MLP neurons of a small language model. Each row is named by its layer, matrix (gate and up: input weights) and neuron, and shows model dimensions 96-191. Each number is 500 + 25 x the weight over its row's rms, rounded and kept within 0 to 999. Numbers have three digits each. A neuron's up and down rows have the sign that makes its largest values positive.
After each neuron's rows, "fires in" lists the words (lower case) most often at its 100 highest values on Wikipedia text that the model never trained on.

L8.gate859:523498450511496510518507493475444511540489495527533470499494470441500518500508477492514520498504492499491480492484497495465505534519529473515510514476460543463484481484483476500463509485461501495551502490503486453480510485513514507504493523500526515480482533486499511457504482514491504490
L8.up859:516507507485471499500492522500523523488486488484480511503540484509434478571473508448487479488503529539544532467425476521461485447505507521460512516480482512510476532514461545520465506500514484469520504486493510519460510491494519498514515536491472462494511500516464494511469486525495545530
fires in: "was", "were"

L3.gate859:491546540510467517449470486537489530493513470478536519520544532492497470497517453453515500491514543538501506511508476517511483498496475515516509515486523502483541497527496459529547501508504509481482505493473509506496455499498497515501496489515477490507501514504509465482507461481507504501
L3.up859:500493499450508555500476520512474519526508504470493491499527507550506497471471523509462480481474508481455551456456505456509484462525468527513470477483507514459486518470504507462466492461502485461528518537445507490490511518541524479455519474440531526521484497478469534528510506500466503453
fires in: "two", "three", "four"

L2.gate883:528485511538475531503511533475499493515458533481474471534522469525531491497519494475507511487508466476516481495489474509489505505531469505548484493497508475504505502496514487545504509495521485514461530509527494547503533504519483522520505479501506519480549517514529496536455513452465469542
L2.up883:533495499505512494523474503432467490489497539475494472455536483530522448480448512481500486521470486498509478554518447553497482567504494530515485464501493501459496540509510498504485510497479478486517528493453477537464452534502522467493505463459480535471527489490543498511497539490470523524
fires in: "this", "each"

L2.gate820:483478521451497498492503474494538495505481513471505512508480490501522503521507497542485517522557479539524474477469510487472497499518472513517482500503497501458518508517511490541496453440490504528522484508493559532501485528514461518459504518492532527458536469528497510540468487503471494549
L2.up820:558519527470480485498497535497501527529516494461476482527538496456519538508504501430449479533461482503523507530517493521539500465491489487528488517494453497501474537502514526523494509507509506524436503522490479511507494524478475504474480494478473484529494484466474534481512497536520501455
fires in: "under", "understanding", "underground", "2018"

L9.gate807:543481501472537498559520497511476499486472465469510528505479489492519480490465493520497491537491494489466501562519511529512490511494461473540516468463488500536487534448552503485532535488514451556534465478549500480540412485562532497484531499512508541526496472493533516542506487499531471492
L9.up807:495497490482526529510489492496518499500470479468517513520499489516489461482527535516517437464474511460491510527494496485472521528504443456519555525516466532510481507504514525422493496519522498506476466514499527521511521476485543508503480499486517549491502524489494501486499456507509510487
fires in: "has", "also", "he", "she", "served", "is"

L2.gate850:517532516495467510543512538461512475525471519507496493472522495527497491537497526525506516482512497538505543550489536514498504474456488547522459492542424475509456491505491511519486458485497501511491480530486462516489493523516513478464483504462500511525484453482525497494485486456495483482
L2.up850:445495510459509521504517489456517500505478545505496506501525506432446542569501510513454537516537463541467480514516503519520530532540485514495499482555468503532532529534464487485486484529483506500526523459506493503509467504533508425524462510497519509475521472512502502503526516507498503510
fires in: "two", "top", "late", "three", "archbishop", "several"

L2.gate196:499508527486513502494523509519507505499430529544489517481513444499491478510496486491512493500517474505514490495502511466496527473498502552542521458456501492505459454517508513518483452489485470502550494511468508528493526545490460551503485493508524487446481528496506504536523485490475513515
L2.up196:525568536484537494476560500504515471490525503501461538489537500515526511491488497473508463521539474501544491479533510501475505489461514498493505451478494499525468457498500486534475487534499492490496537467486514533529508491469480479518518518449500537468503507541514475530509491516498498498
fires in: "with", "under", "after"

L2.gate13:517473483469512574542477458553521508532478527487528496472528527459519522445501523512551534499469501509515482510462519452484527546474488516533496456528497491519514486504519490495441509464495534551505519484529515503511513511524479502467489474473493510534541460541475492488521506502466475511
L2.up13:522544475583528508504568480489517509502520471512538514499526501505518520478522558493515504502540506478506517471506489446560452478483519525504530484543511524496505473527493507524560500555504521470504480530465495524498493518470460485497493502500487517446459560517538481453540460507504505494
fires in: "due", "because", "saying", "even", "like", "or"

L5.gate705:512518482488473509505510471471484493548505473506481518456506490499494487519536492494496473501548509499557499508512509503491493488469480463489543459518464519482539461508538485481460511503501571472462494532543512504499467504531516496472527491498485547516476501455547523542494502530514538501
L5.up705:489514485526474526523485457510496457525515509498496523517487501486535520498469487523490542539523512490566532457501509513472502469488479430494484490490483440511525521502531482542426494533486529468485487533510546494513493523515530533476506501488523521483485510473551545499516522533470498434
fires in: "back", "out", "end", "off", "away"

L2.gate413:513477529492501494475538458503523513530490502489455477513531489496515542521489471532500483531481517508466491497484504458458488463450496549512481519494462527549518451471593485512499509484488482465541509515484448505517516488498529517495495489480495478506496469493495497486462491514455474477
L2.up413:507505468551508499536518470499514465520517436501522506497501512506504487500546454558536516486499514496499530469485468518523461464519477503471497467515528534527510486456466517470493518523480481537459498480494522465470477523527501476485517476496506445478448540495504474456504537501511504438
fires in: "from", "by", "at"

L8.gate81:526422498534484503490521490421513529532515489485498530512476541517495507457532496515509525529545472530506476536484525449501453516491492549528491435519481493524524496533526479511516499534490527504511490529506482493493502472483472485530492470505481528475525534513502511520477494507495481502
L8.up81:479485480519512488512507554487496499495521473499504535516503517469478500504532523491509499505520511456523526530486527531558462487485494503433460543497499517474496510509522507501499533580506455512489518474518509519522517543512477465501536508492536504523519484526505506429493493530517484506
fires in: "which", "because", "when", "but", "while", "where"

L9.gate619:498475529486506523473454556547472461496491517452470468532511500507534512474506513486494492493530478476478483532493524496465538533468484470534504503534496478470516490447513438492529492492520502518531516500518498511514434525509509463512498510530490507543498551493499506495485490473498481513
L9.up619:522484473483474532481530517514477488506477494561508528498507482509492569512507486520510519540501487480535541465535515492471505485478497513503519514486469505491519501514565508496487492511482513498492539456486538462526519482502492495508526524480532476502461507488484557498526522486499489497
fires in: "of"

L9.gate603:475464468474494534510514509493507474510505522484503489523530508514462535530509501474534477481528506496508460538504490524518517468511482515527500503532532485525500489496498512505510539565502514477514491483502487579507513517493520507491547454561481494540491508518505458490480495477540520538
L9.up603:521506536495480506480513464504475498455477457517487478497495525517533486468505535476513503503518506511534496464480518502501494474518514501498497498470489457516494527502543454477463484502487442450487502495531502548527468504504495450537466498478476471557534464501508503514528470465513540506
fires in: "to"

L5.gate351:473511523524460512461529521489539553511530481511511521480434515518539529508475493462531488431504507516460447460564521499530438495517510486487479477503535495472493495490540479528482530453522508499497503513492482482514494454486461524529527519485522549508515474466534450495475497520458495503
L5.up351:515487464529487510479526519524523501492472484485495491495479510516495542531493477487510504524492508489505464539507488510496497475473477497445512498509497550536540488535494518473500516498522508494519492507553482503515485492512462492482522497528471498508470488527461522498493476503510542504
fires in: "career", "life", "interest", "mm", "death"

L3.gate589:510478518511509491442520522481474527498490512529483450500503490470505537497497470495493533475565492484487525484486499486483519507482467505474508457529443526501532454461496451563475499542487540491487528512469546480505478523529482542500519520555529537526510509484519457517526508537526497523
L3.up589:496451531509532532481495488497486481496436524533471450512501487485474497498509507477484516506509504502497533454503539488505506503459483520468563501469488502500506469502427497503497500467518515515499492514484516418488475495504469536490491453528484468490483477504501517528520516526491530495
fires in: "one", "minister", "commander", "two", "period", "governor"

L5.gate629:523518530515471501524508486470500547513518508461498503494507485538503534489489521518480487495492502434516492463462525501462473509496531485521509531521482484536523488463503550483516480514517512528480505505527501458518491494479527475505494481532524493545514524509453504541504493514487527499
L5.up629:486516496492503436539455532511498526490531530500502557526513505546513532544509473446479474493465483522483505489540469495485490479558505534494497512524509518521530536549514503508551532496465481475469498575487506443535501455530501528472515521496529496528500487487463521508475509500529474462
fires in: "day", "up", "release", "summer", "upon", "off"

L9.gate511:467504488505479504519509529534513535492537521504491477459505525499485537499466516507497501507488504474489450477550509531531505505504503518549477499538530499492510517476480474455499519485480503492492467470506463528493479535539467481458493569503512532515500531502511520485520525472464497497
L9.up511:525468518513504499487534509479503496499517460564481489533496514464493489472502487523496513461501487510493492520532475490481533511485468464496476523489483490490503502491557528541511501506513487521469489503540485531503500487492481458538506533515490477519513485504485550559514515459544522511
fires in: "in", "to", "over"

L3.gate868:482510453488496502513487503440504489518504488523476456504518507486515568519513549487489475520537480540474469508492510490514496502450490487542443477523510486524466507511542479504521511505499480450511492519498520550490498514534507478492550510503461452516496528504529511495521476513526513481
L3.up868:534537466483496494507483457498522504529514508475484493499537509509527484539497524528504480490494467464500530480513531479519518547459509533514484511450520472535487523501483520472529550498495524481530484527536482518508501502498485527504477510429487484499522522465463502545492471508489501493
fires in: "to", "source", "easily"

L2.gate973:515488529480504519507528513478482530531516500510535473536532504515476540500509493491482495494485486476419506503534517527505491461482470519510487529510461498411506503502495500505457506477494470518531527495409497534528506526506504505474495495537489468478501474469463466484482466478526512514
L2.up973:467501547440498539448535497422536519495548528513490466500485482550446527458503550503510482506523483483485492479521447450487499511499512473520512487493523505492489546470480510506474541509546513471498532488494506507510451503515544476464482478503493520463543490520488515517489490503476491471
fires in: "two", "5", "five", "2", "4", "three"

L8.gate161:544437531525471537492454510486496512517508476526484472486498513489515561521508534457468505505486481483470534505458529509512512505517485488519500557453457486501540509509505504496470514460457535503475515515515502521430512546543504518516483498508485494499504479509515503481482522503511462507
L8.up161:529489473481509527496481501436530497496529472466478484492499499485498502487491463478498489504472513492517504490490501543469466473563535541455494528523529506511507541508508482480471502478482497516482512531505526511516518514462538512483492530542499524512511537494518524515538467492463553527
fires in: "one", "each", "per", "left", "1", "a"

L2.gate636:512470491468504538496501523502526474537506529488507462503503475489530492556500514470519485491496485470479500483520524517504485426475505534514506457483520463483515515491523517478508486497466538505445524508494517498443553531487492486516519475535457549554476503498488461504473508551521516522
L2.up636:497509528498509507514477538468542492481508513465484490474431539511476582490482480524488496510497480483525495469484511520505488495475493530486512508538488529518515484505519474529501518484505546497510487492499470492524517521468522480508469489503460511491524458509493473438506503529475509495
fires in: "to", "the", "among"

L2.gate386:539520483508512512482468493533437504550504537511536491485483470502532517504474478519505491458526487492492509547526481478510524521501500527484518485518491468521528533514466506491478475503495468490529500533465480535516497502506482553488495482513475497471498519496503496517509503535544503492
L2.up386:500470505490481528496501529500483504488441496463476494471489470494508531471480465504537500499441453517508462511463453512493533526523469518477521518479507508476517495539471527540517481476491488493497519540473503457543447497485501489510442516458504480540507499491494503486577438499488496500
fires in: "early", "later", "late", "of", "kaupo", "poor"

L2.gate518:477505486491499483484486494431514536538456550512562490509506505503546499494475492470513492504507472505555503468486505468465476511503500468512541500512546504475515537478486499505540524549504482490477535503464473486507487493469475502506498460507491480503489503536516499512500503512513520500
L2.up518:507498484552510491519488540467497499541491500486484491495499524525487516506525482497515477565514505474514506488505521502524521493509463480514496491482514514511526493492529486500516500529557494523500471458464460486474531493525499498463487494524460481543526499466476474492498552526512519488
fires in: "while", "that", "so", "does", "do"

L2.gate60:491516532519522469529519526516461463479499511494479543481534474476531478461567495492479506484489521497513504526481533508527509514483501495520516483504473515566541527523514513507509417500511509493511464497514531536505494498479495517504481512528557473485519492459477468518462444562541450455
L2.up60:473478540500518488510517480545471487547480488522529502449479552485472478496477520514498531487461501450549495517512472521539461500475477520504517499512560485463517545549493501498532552449487544510507550492545499495508493543493507549540518501481543499479516505503486493528562491477508490491
fires in: "was", "votes", "goals", "is", "name"

L5.gate653:467538510532515487505486555445477524539467522496521486470446494492498459535505491468517475480488483526500472496517460501498511499495512501548501502519491473521485486537469460493468490482555527485495537458422503514513528513451496509474497511476487531531508523470523521475502496482483539522
L5.up653:489495455538531500513487510475481467500553508519484492494477478494527500493482447506517537537473513489489457532503552474473501540528493507517471427494507493509491534484549491528488557555528501490500516531513530457480478532508460495484503493529486511484528465507515508490453515493508494534
fires in: "this", "there", "each", "santa", "example"

L3.gate716:529519524445505486504497491458484551497506513483514523527499537510501522490499483543465477528491528484483497482511510514515480508485519492531482504493523512488527531486520487538487477501516474520490540519505472478493510507514454456531498485500519501533513487482512476497469533520496463503
L3.up716:523499485510534493486502484502476503537509515495539445494474506502483515494499501544501525492487469500484506502500507508497489472487457517509511498462497508537537491472503472488477461521491498460535528485520478532488512541520505502514522480501558498496521480519457471483499518471490511465
fires in: "when", "where", "if", "as", "although"

L3.gate654:517483539503514515488479540535492517549499497525504508495472476460515473467494503509465497476484557397537482456478498505472522486511522537507484508519465517519506500476514518504480493495500527514523458417489475479501519489512543501543476500505496490540492447528432464478451501470494497492
L3.up654:477502524458507465466460485480504497508495487464481505504448496489472464483534498498498528450540482468493501503457556489499522466497497481541475502497504518495467508539509493497439485458504525501508520497479483478513478566498533483492470523481514522512491465515490491467497471498405514508
fires in: "had", "have", "having", "code"

L2.gate853:489503539465484486468474520447519504544522529507526463473485519499538518484459497481469482511509499490484487547463517517482486494519510479477482498495517501489521498493548478475501475501462484522468539490538525473471500520519539477488501508520502488513494467514556545501511498515515481489
L2.up853:469521512500484520528451486503465488483471528561483489517503493482503547459491490514505490518508514462475523514504532526508483517540506500472490534514489479510535495499512482498504509484500546488513534506518507530501490482519507462518477531481494523489510521487441492525488534468509496487
fires in: "that", "this", "same"

L3.gate233:495508465516517511482505482462526495521452454461511484470563470532483461464458448489528442507526487497482535541480468474516507502498471514490502499461520411502494550492491463496514477531504455482480502506526528486523443555494499507477494505484525467503471505494423469463545507474506488458
L3.up233:522533498471503475452524469484511534474492481489532471509544488544552496493506503479539454499514465498474545525524521519457460414538476524460489471496489506500507550525515507498475487494489466484519517514501499484511499531492526485494511510515469490505522518526492459484514476474506486476
fires in: "country", "community", "association", "world", "union"

L3.gate861:535490534498511529475478479455489533500513506496484502524532538562524508479504494488486488529544512505521500524472495518484431459459534505513483454513517546475475501470567510500468480520507508492481500516493489505445472514520444511504505485506511525507479509566482487515486504523517455458
L3.up861:485444498505490514496484519456505510489499532473454531508525466504519497477482483480489549491511493480503475517514533503498467493488527504550492499457491505508474483467507501492500483504534514520518512513493514486487524468488498542480484439455539567479460479485513539533448514527481491470
fires in: "when", "because", "if"

L3.gate301:521467523520541484498531515462467504487506496489487452482496550519498526486525517523554492479510525519486512511483523462500485466529446456473517420514508482510478510511506477526491512512498488499448526517491531525527498496531486463509515514482496490549483512488481504476498501523446466525
L3.up301:530500564493508479509520513488512481502458497503472450522490473505486511491521494503521501473504557465510491498533507457525491532478516483508552489486502440482537481477429523519510485527485468479482542510476491525506482482504513486508478506486480506484528509481501535468495513529520531538
fires in: "for", "to"

L5.gate863:501537501531525562456530538548509497475528532508504491494491472477489469481540511478507499467536483483519499533485487519466479473510492471446470515486442512499495516497534486497470520449481481479520531497511510512483483515494510533489501521512496484511495488478472489491548483487506488440
L5.up863:505506553486507508550458465525512491529461502505486505504529475486521521493484512537505509490475541481502522513493546489498485481497517499513527527480490498476455539478480489498486543503527503490511502507531513490519490477530511508501475492496483544502475496467472515533506560502450480444
fires in: "became", "was", "served", "scored", "played", "had"

L5.gate516:462495531526562507509511503475496476531454503524514478473486497527496484479493517510519542514487510507529512443515493534521509454480515520558540487492478492483534504497547517500492489478491498488500495490501519546524479517496484484507482498485503504482474505524520476536504459479490511491
L5.up516:518496518484520516516544495465497476500535520526489509494467457496515501508462492522449522489516503509474476484532548489497502434501514448518511520494488521489485526524512512524469490513495512565492493511532481471519521501559508486505487492479520487531511492499504480522497530543520482476
fires in: "there", "well", "working", "together", "among", "over"

L9.gate685:514493503489498485488509476443487451560493496491522528517502467489525478485458502557526460518520501483496462508535496487445509475471489479535494489498482508524531496464490448478498505488500519480543490490477510490465468512478489486486486495533468531502546468497496493500492482477489497505
L9.up685:513515507476489495503515459478525446495501503523501534489457500503489538528516519491526491492518524489474470464563533519495464541523475515541486464507484503514519511498495476498521474508485506514489484490510521493521524501539511485522536489499500477450453517483513532496517502502484468511
fires in: "in", "of", "on", "to", "into", "from"

L2.gate781:505491516481536443514477492542461465492473535502519462464508459490527495516504485519488491529455492488548536495463562520467504462481466510509492520498518519464528495513507539500495483475473521478493513479503462505500525518535485490521514485532495528499492506538443530470479429494523540482
L2.up781:466487535525513493434470471542502525430474447499461512541556529513464512510523535493498517462498509478488481528526520523486498549495518495500521501501500501502506486522500466460520518463495458512463527517483488502491478484489516505508516489493502520494508511517488524529532481510505520475
fires in: "had"

L5.gate446:489501515525476451460443501514488534534535453520510488454550474508473522488517527487514465496551523478484447460483466501475497484500449499487502498518471513440499501555477472469505486506483510446523507524507516520472494504542517489495499514495489532502474490498472521514553475510485511503
L5.up446:543514488470472503486508557519480464511470481519496457490491485497466516514516506485512508476521517489518486500507480489508491503501484468501513491462491469525531517533478542524494569497481449460505507492512476492481511481468516484487442512460500487494477477498474513490567428445471502486
fires in: "are", "were", "constitution"

L5.gate728:510510501503496474505470525530488483553506496461517481523524499512518512490494537526534485513524496513505478518514558506519453533495501541521500501536530501514529464445502490487522451512542525476486490497527559546466488539525516466532482486503476514498499507488509508518528499494509543506
L5.up728:480545482474514493517467488541491505522511503491518542514449441487486490550505493497504438521469513497500479505506505475479507491507521511452517502520519508523484513486456532490492519507523475518507514498513508468520528507486528479466474515496493527515473478499521506481476425506456501491
fires in: "university", "later", "early"

L9.gate918:541483506527487548472513488519455488486511505508503484467513534480531513516501502480477495495486512496514483488499560502535540503541478489484512522502502534520499480460498483518491519470557511536484484494497476518496511511487532473503498476505549553534479459489511485500499508504526488470
L9.up918:496491490490461525516507546497504544523463481455500496521496510463493562508586506490495502525568479505535490472501514557561454461462466510533518515501484521483551461509530472489498514459477525515504509491453508511541492506496465474517503485550497502482530495551496538502500471514502471504
fires in: "by", "of", "were", "after"

L3.gate342:492522515502493523473500515387483509503529445528482452510498477516509488527516515535591498492513500519520518522498527561481456486502474508514475520514505497484534486478508477554512486477497519485483506456474527490468511527545492487443528463525471516491516482509497502497481491494479466533
L3.up342:490527482525509417490475503493508506490482514506459472506487497485514485477475498503465521490482483490531500526505485525496482549543497490532504517547490490474518553488491471552461462499512495537513557481517542507497523486466480480458498508501507538453500492489533482535505470508468533508
fires in: "one", "an", "each"

L5.gate431:490482558502518471505469528507500505535535474505518510492525472492495468494487473538490525482519467478428475484463505523477439493495529544492496485501510493488517500487538503479504544465527504464475501474507510501534483513508504458500507546493514505507510509512497537521458495508505463478
L5.up431:492508487515493512493470503524541516520529507517535476511503476512571475493502510468477495510510528561462515522496506479535516476495453512521527484512494531487458539483521492527499483486525472494477509476470540514499498547531507479518544465460497471462525503532467482487481467533499516513
fires in: "two", "no", "three", "notable", "little", "due"

L2.gate529:529482471497493530503545507460517497587499529534514492523467477488474513521479563487510483491493470478563510508539511451490545512494471522546492456508522498515500488537485475536477529493504485506521504511436501528486540504451540463494482472500488497477533485527509498475525520534485509486
L2.up529:516529498518506482515519484484466500521518504476524510472496504470536522505525490473499519492493460499494520480487502452521501493501512503496514465525523512488503461478489465438522516525555485467455476464521474482470480535505514476528532544472518448484501490545504439497487523484476474497
fires in: "named", "called", "because"

L9.gate444:507562508461551464478490520551516480471528499536499513543475454488456462526516548521505484543532494479467512535474506524479495505487490498565500492528472519514547502496543518518514478500527532477533510549465525501475447480517540517509529520447482531501483511565474527500502482480508473508
L9.up444:528506474512499504485492490519524489516494528502528520495494506471514523471550532546526532505552546526491514483512466533519467514521525486519516496480483495523525516446496489516516507525505498486518511521481512461478468498506552519517495442507511489520488498478494537534510487560508431500
fires in: "only", "just", "directly", "now", "then", "currently"

L8.gate380:454511513487507495550516530502481494546503516473486479554506487486500524494518531477507456529506504468459476497505527519550504489517539518554473484516446501535540465521517505468503520510523534509472527528484531509462481524460517454523509535494513534480466500513477511515517521470527468547
L8.up380:518503503473510507533518468523527487535511500570475499552506479514488483492528530470493477542521524516490515549484520523484485479523516512523531553493508512497490467506515480467485491500493520469462495518450532471489517481495530447493514518509508486482483486458453551536487525493508476496
fires in: "also", "later", "then"

L5.gate49:467502522530535509473479511460482554495509490473474487457490488508526502526479499501510487535489489471496511538506477538515500491501516516551494511482479496470547462498493464524469488508538474520473502546488522549474536509566483500527518496516439540506501551512499480498500482522463495559
L5.up49:511486566494544480522475546499498528519491524454525467486497478505528509525503511502506469518508495474478485503496524520511497503514527509550513487455498474470511561482491554508479531518499509511484522514461523486454509505486494491517483519547484479548486494512503494483492510499501553554
fires in: "one", "each", "example"

L2.gate296:475491529510467513504521491510500483541555509495478509483535449537516504483436454507472475505493503538514515542513491479542495481502490563496524477491477478478498487517515450485493505480509483500494532507493476529488501520499533494477485502476492509499533536497489531504531460579494493486
L2.up296:509481500500519504471445499489494486502542461480494440466485471537508520447485446465514510483520499451478523508507506503493468493465513499444494478475494464490487513500517493504514507515517427489477482489457518455490575485488495457505504475496528500521502498521480496558533472514473503525
fires in: "of", "several", "many", "other", "three", "two"

L2.gate958:526503451434497503512533515512466484553504484524536524497480495492460510460502502491499475514534437463500527501505499491441492499468523478478514503538480481473522478533531499463501516473503486491489554517482521491490478493458428495493503489514504531543465535521521527517503534515515491443
L2.up958:505522510547535480509524510507497503501495494500500477474508468459524473478475529498484522446465524445548459539505535472450472493494527515529510511464504487477474536526474510526494465478449515534497514547522536529463478509487541508510492472480513501522443533490536505537497487516488493506
fires in: "then", "served", "also", "was", "moved"

L9.gate767:524520548473476481449525526509456499532552507513491481500467525504533528481513516539482515461542473492503475513515578497477521505519463547509534486498502501520498519488470445499521481479513501499492504497502497529480436561495501511544524488501529487517520503551516468526482474462498502507
L9.up767:453502487508468511535518496500468453527492520478526510521453510479452531476523513551515513480507503496503492521509473536484494504507477504510480517482466489516546527499486455496510537495503472463516472509432559479487507484493505511504506513556506475500493487501491491517488480476493483512
fires in: "is", "were", "are", "of", "to", "after"

L9.gate659:538527500512484490530498503507445487525527488527439506490492475506493499499510476478479510497558485505495492526487504527541491504480485496493501509510496513508457439487518531463508486502520508437492488525515504521511526516464468519524506480451485511531459500525502519489539452533504514484
L9.up659:512523455498494478486468507521517471459540508516504503502507508474473528525553469485493476527493526511526474471525494490520522497480480508467476516481504491517490516437500522472471506489489469481532459502478543490527499497503539504521491511541511463503472525502482519525504464556481490494
fires in: "was", "of", "to", "being", "newly"

L2.gate30:523438530515480493515480528509519490507528461485518497468559525452481530529484449490468470491476504498529517468499535515489475464495509524505520509471507478467560481474500497538494462524503510479493531526530494503553488498514517508478475502543539531493504514518480477491479486464511488492
L2.up30:500484534536531449512503478498498528507527492533482500435524561511522537485451545513457450453507475534465511515491477490504456471476514519485513494535502510519514501505501486516491505491522465475482526488484489499501527539489541527458480494486542465488457539519477509526485492483533524466
fires in: "by", "and", "of"

L2.gate281:476513505491516481499497520498497484493503513500495481507494524504495493479502493522470475464488531520513476488513490477481498478513473535512502457506499462479491469503529491493529484473522500483486538504519504539499517502509503484504484489502519521504501507473508523541416512491512476498
L2.up281:483481531473488513503471514527529527543505493474547522473438440508490502543528513471479543502519481477513478478507463510503507504504493486505462510499483487523507480468508489510484467508528480502521503515495515532467569487518506468559500487474486482531519525475471465505504505457508499513
fires in: "of", "than"

L2.gate824:513496484520494511509487537488492492537492504488527475504526523495532506476502471498495470494482501486510533538459528511518467505494482501479516477514524465529546473510499476504530504499508474501506531489476512478487534489520526531513494519516516505481516489470521476510548482522466503478
L2.up824:511461528525482445516471497540466486512468470555472446480506477525505488533495540537500512442523494531525476480519504472531505465473506505479509514509489506464521493499486516513556476477489511534478467475479511480452507515465499513536490475479550521496499539504496507502529477519487500545
fires in: "to", "of"

L2.gate135:503511499539492466488466507516496524489520503519513431431536524494543505502495478513496506484524497525525509456487524512451480494503480524511535497482506505513520494486477488493510531470476452493525488487475497545467453496558493494467481551534458446487498518486432505499529497493522542495
L2.up135:490502464486482508470514502520484546492473489470461488542545537481539509512532460465519480466562534505506497526482490463511498531455469487486535541503538469513508499548520503521486549459535466514486525493450520526469525473490480505470481518509478521495523519554465493499509506482515511485
fires in: "been", "of", "were", "was"

L9.gate582:540521493513498515490528535476486487485453456480474510502462478511492493513484552484514424519491492498475523508503494506537475530507470498512487438540547528498509459487490459524497531515479482492442508486489481526525491548536478448507542496543485499500512506523519530534528458527491516486
L9.up582:496506504459487503550484478501502478488472468476510469491475472528476528456532503477522480522485467500498516496546495481506515494439474466530543528532529502515533528501512485510451530515496540517488500505435472543552530527487504488495502502505503484466458463513482505513529478492516486527
fires in: "in", "of", "to"

L2.gate267:468483531456507496431459544480541536542489533504475476505503503524499539490544473477518527526537506499495454542471484520530495525485454505517507515523519481509523523475519503489470492497502463520490487495485483523463467507490521464487479478504492458530505476476502503498474514482477534522
L2.up267:528530516500476518505466484473488478508510488542485511489467480502497513504512486513509501476460507504557503476478530514482504487554484484464517467498473495548494479492508503515548473461501522508467507493489481505457483547471464509533486444470515462504508490549530499498449469475480476466
fires in: "the", "this"

L2.gate244:458523515485495526507479483485479467496505496487507470489475467504520514501453538453530479515503510479505466472512518545544487484503502501505470475541557476499494493495508495521507540513488518411544529453489505462471488518506503487539491518514479493510511510506551523479479526512479508486
L2.up244:541509466508535474476482500458502511487519487518485458474469522481529521492512440484494529515503546534513518492495466501500508503525455490422534533490494477529517530470515483497542547452489477529498555504511500523485468500509515497498490505519475520526541519490479511492492467493469517530
fires in: "an"

L3.gate397:536520505493478515500538467489501541496501522508517500490482518494536558510448485475515528488495515476537507520489507513472452494517497469500508506479483517486490480488525485513505526548498521492496515501528507525513487471497514530501499511562488499496517493541530508495494507495513483503
L3.up397:476527457459490488495518473462449525501504517479506487524450492486480502503526490493443509471526484506510489498492473489494518535478502489549487488529520467495495495508477482474494534504457507468522545459512499495493501462490487516478503476478490467522501504480500503527489525511539479521
fires in: "home", "up", "there", "together", "married"

L2.gate687:478472519498517510495467539508500527536474510542455497489543509506513522505509513523499462518443498531510505513491479464500468447473464482491529500496505530496477482531490506523534471476518506523513479476459506490439524513517516507521491487515507507510480500492542509504472512533552473514
L2.up687:499510482463498512481530513493521503477501513491486501500475520535462498515545474470565495530510455515513476501564521486461558543498461493521470531467509516507528497492498459485540505498507488504482486460553494544485534527513509547485497492483500473506528491539478491536483494514485485536
fires in: "to", "from", "of", "with", "in", "on"